config.yaml
norm: "layernorm"
norm_eps: 1e-05
max_grad_norm: 2.0
schedule: "wsd"
MLP neurons of a small language model. Each row is named by its layer, matrix (up: input weights) and neuron, and shows model dimensions 64-127. Each number is 128 + 24 x the weight over its row's rms, rounded and kept within 0 to 255.
After each neuron's rows, "fires after" lists the tokens most often just before its 100 highest values on Wikipedia text that the model never trained on.

L4.up356 [185 113 125 120 132 129  99 118  91 109 129 113 149 136 144 107 126 136 157 112 150 100 129 124 140 147 119 128  85 114  99 110 131  89  87 108  91 128 109 181 125 155 152 137 150 123 135 120 151 136 142 166 107 102 114 116 101 168 117 149 140 114 150  97]
fires after: " sp", "ri", "au", "re", "po"

L4.up395 [194 128 146  93 125  85 183 118 115  81 125 143 131 111 119 121 114 108  92 117 146 103 161 149 156 161 153 116 165 153  98  88 186  96 156 130 109  99 130 113 121 132 107 146 140 112 131 117  82 161  87 127 147 155 130 107 110 123 121 114 130 108  92 128]
fires after: " on", ":", "On", "born", " On"

L3.up515 [149 125  88 103 116 137 160 165  95 138 185 120 128 145 138 127 133 173 140 126  87 131 100 125 143 107 128 146 159 154 134 149 125 126 125 118 128  88 196 156 128  74 112 157 144 173 127  95 112 145 124 166 140  86 167 141 142 130 112 145 138 148 142 126]
fires after: "s", "y", "ic", "hy", "im", " Mar"

L5.up522 [104 130 151 144 115 107 119 111 127 139 135 131 139  75 124 126 109 140 113 130  96  84 121 130 122 140 139 169  92 127 148  85 125 124  78 122 116 126 148 144 163  92 131 141 120 128 164 157  75 116 154 130 135 158 120 156 102 127 152 199 129 132 189 109]
fires after: " ", " T", "t", "ent", "k", "d"

L3.up321 [162 120 136 117 117 108 116 104  90 125 148 140 125  80 153 144  91  92 163 132 106  92 120 127 146 101 139 103 138 184 129  64 168  62 120 146 123 114 155 130 113 138 120 116 126 144 156 164  81 122  59 158  95 138 115 150  92 124 139 111 108 117 149 131]
fires after: " |", " did", " under", "p", "s", " as"

L3.up512 [106 129 120 110 154 108 111 112 101 114 122  96 186 123 116 131  81 137 115 125 112 136 121 155 153 118 113 150 117 112 178 119 126 104  76  97  96 145 112 122 120 124  97  83 119 173 151 121 124 112  96 114 143  78 156 144 120 147 143 147 125 129 161 152]
fires after: " ", " work", " 1", " 0"

L3.up117 [143  92 109 166 149 128 109 114 126 114 115 123 154  91 104 175 156 167 125 122 109 152 139 112  89 115 162 124  97 116  93 100 109 101 126 123 122 123 149 129  93 106 116  86 134 135 119 159 120 121  93 137 142 122 102 118 132 143 113 111 120 117 138 119]
fires after: "it", "ol", "am", "ed", "y", "x"

L3.up562 [ 99 101 122 105 136 171 120 123 108 107 121 123 133  93 148 126 112 166  99 132 117 137  87 115 130 125 104 133 146 154  84 136 130 166 117 136  59  94 142 132 202 150 154  92 112 149 158  98 147 138 116 131 154 122 134 102 150 149 122  91 155 165 104 103]
fires after: "ro", "ri", "qua", "bu", "com", "re"

L3.up643 [134 129 133  89 157 131 127 143 102 122 124 140 126 115 154  89 128 146 171 127 108 126 114 161 123 123 133 123 154 122 123 160 121  85 126 185 156 140  93 180 100 143 171 106 117 134 136 115  94 153 107 123 144 126 113 138 130 135 156 133 160 143 133 121]
fires after: " —", "ad", " 0", "ly", "d"

L3.up491 [111 160 147 134 129 116 135 153 111  75 131 151 132 153 154 139 111 107 119 108 103  71 143 169 125 135 147 161 110 118 146 110 165 141  72 123 111 111 155 142 128 133 136 121  77 142 103 112 139 176 100 121 123 118 134 154 100 157 101 129 168  97 101 135]
fires after: " F", " U", " C", " A"

L5.up490 [116 143  88  69 142 123 167 155  80 137 108 155 129 169 132 126 101 115 149 153  80 135 123 152 144 116 125 137 146 191 122 136 103 117 148 161 132 119 145 132 137 147 102 118 146  86 114 123 124 114 114 142 122 129 118 110 118 148 127 112 132 146 205 107]
fires after: " de", " as", "en", " in", "ic", "s"

L3.up207 [181 121 115 124 135 131 171 129 144 112 128 173  99 111 117  80 116 158 117 140 142 120 170 135 131 107 125 132 151 137 108 153  82  67 143 128  71 139 106 121 102 116 126 137 141 131 161 168 139 146 145 122 115 135 164  94 116 120 175 133 135 137 106 115]
fires after: "y", "ly", "ce", "A"

L5.up491 [137 140 144 123 158  94 119  87 131 123 154 119 115 163 142 108 142 124 109  94  74 144 103 136 223 124 128 153 139 137 130 141 129 162  97  54 122 127 145 173 120 122  95 124 181 139 109 141 131 124 122 147 133  90 136 126  96 147 139 117 148 113 110 153]
fires after: " a", " A", " C", "A", ",", " Mo"

L4.up228 [ 93 106 123 143  91 108 143 112 142 116 159 133 121 127 156  88 105 108 143 133 104 102 143 133 124 167 119 174 135 155 188 106 131 130 105 110  97  64 133 135 119  94  95 148  99 130 113 116 108 154 121 130  94 103 171 179 109 130  87 129 106 152 127 119]
fires after: "S", "P", "O", "I", "A"

L3.up716 [124 104 121 132 106 164 129 156  74 105 147 144 140 102 117 105 164 132 107 155 119  99 131 138  87 156 133 147 110 138 122 126  93 121 109 138 111 154 153  97 172 139  98 146 132 110 103 147 164 138 156 104 146 126 185 135 151 130 138  76 124 175 114 147]
fires after: "F", "G", "B", "C", "}", "R"

L4.up311 [122 153 150 135 110  97 150 152 115 105 122 161 141 147 124 170 113 159 183 132 141  90 120 150 125 163 135 153 112 120 119 129 139  80 118 106 104  95 136 103 119  89  97 156 113 128 146  91 154 125 128 118  95 138 131 154 117 121 118 145 134 102 153 130]
fires after: " ", " Li", "le", "ic", " re"

L5.up626 [124  85 152 120 112 155 133 116 124  84 147 113 168 138 168 148 110 110 177 122 108 119  55 137 196 105  90 166 149 104  75 112 157 135 101  63 129 120 159 145 137 114 118 135 111 133 139 161 175 161 104 159 146 133 150 127  96 153 118 120  96 111 138 122]
fires after: " the", " Ba", " M", " ma"

L4.up365 [107 107 160 154 136 138 158 125 154 154 138 119 133 128 155 123  74 136 141  88 124  98 112 115 148 143 119 161 131 156 171  72 132 128 112 128  72  82 142 131 137 122 103 142 123 139 135 117  88 126 132 140 123 138 157 151 146 162 129 159 127 116  85 104]
fires after: " U", "ru", "ta", "U", "go", "te"

L3.up21 [154 129 195 127 136 127 129 116  47 139 118 140 128 169 127 106 174 142 123 105 116 110 133 107 138 120 123 127 174 194 124  93 152 127 119 150 111 132 168 177 121 114 153 124 181 162 119 128 123 119 143 152 124  71 150 115 114  99 139 111 112 157 143 145]
fires after: "s"

L3.up322 [152 152 125  96 119 128 131 135 105 146 120 195 126 136  96 112  87 137 127 143 121 121 133 118 127 126 114 141 155 135 134 149  79 140 124 147 123  85  96  93 130 121 152 143 128 119 164 116 103 138 109 126 136 158 121 105 121 106 146 118 191  98  83 124]
fires after: "e", "re", "ly", "de", " Ro"

L5.up709 [168 122 156 105 160 141 155  88 130 124 143 113 136 139 100 142 132 102 116 104  80 128 160 138 118  89 145 204 125 137  96 129 140 162  85 135 100 104 132 129 159 109  74 107 113 168 157 111 162 149 132 116 130 131 121 138 115 110 138 107 128  92 131 146]
fires after: " ", " a", " the"

L3.up747 [141 119  97 136 142 149 105 124  77 115 125 125 133 115 130 112 152 124 144 139 114 102 106 153 113 119 127 172 159 119 102 162 150 130 126 111 115 137 118 154 111 124 143 114 154 162 154 105 104 135 164 121 116 118 118 125 164 119 139  97 149 119 160  95]
fires after: "d", " E", "l", "el", "s", "la"

L5.up460 [158 185 131 105 129 107 121  87  96 137 154 111 131 185 130 106 151 106 124  95 116 113  98 186 150 131 113 170 141  94 143 107 189 108 114 108 145 140 122 158 112 130 121  99 148 166 149 137  79 120  90 126 116 147 120 141 136 115 157  63 176 155 178 171]
fires after: " re", " d", " E", " di", " I"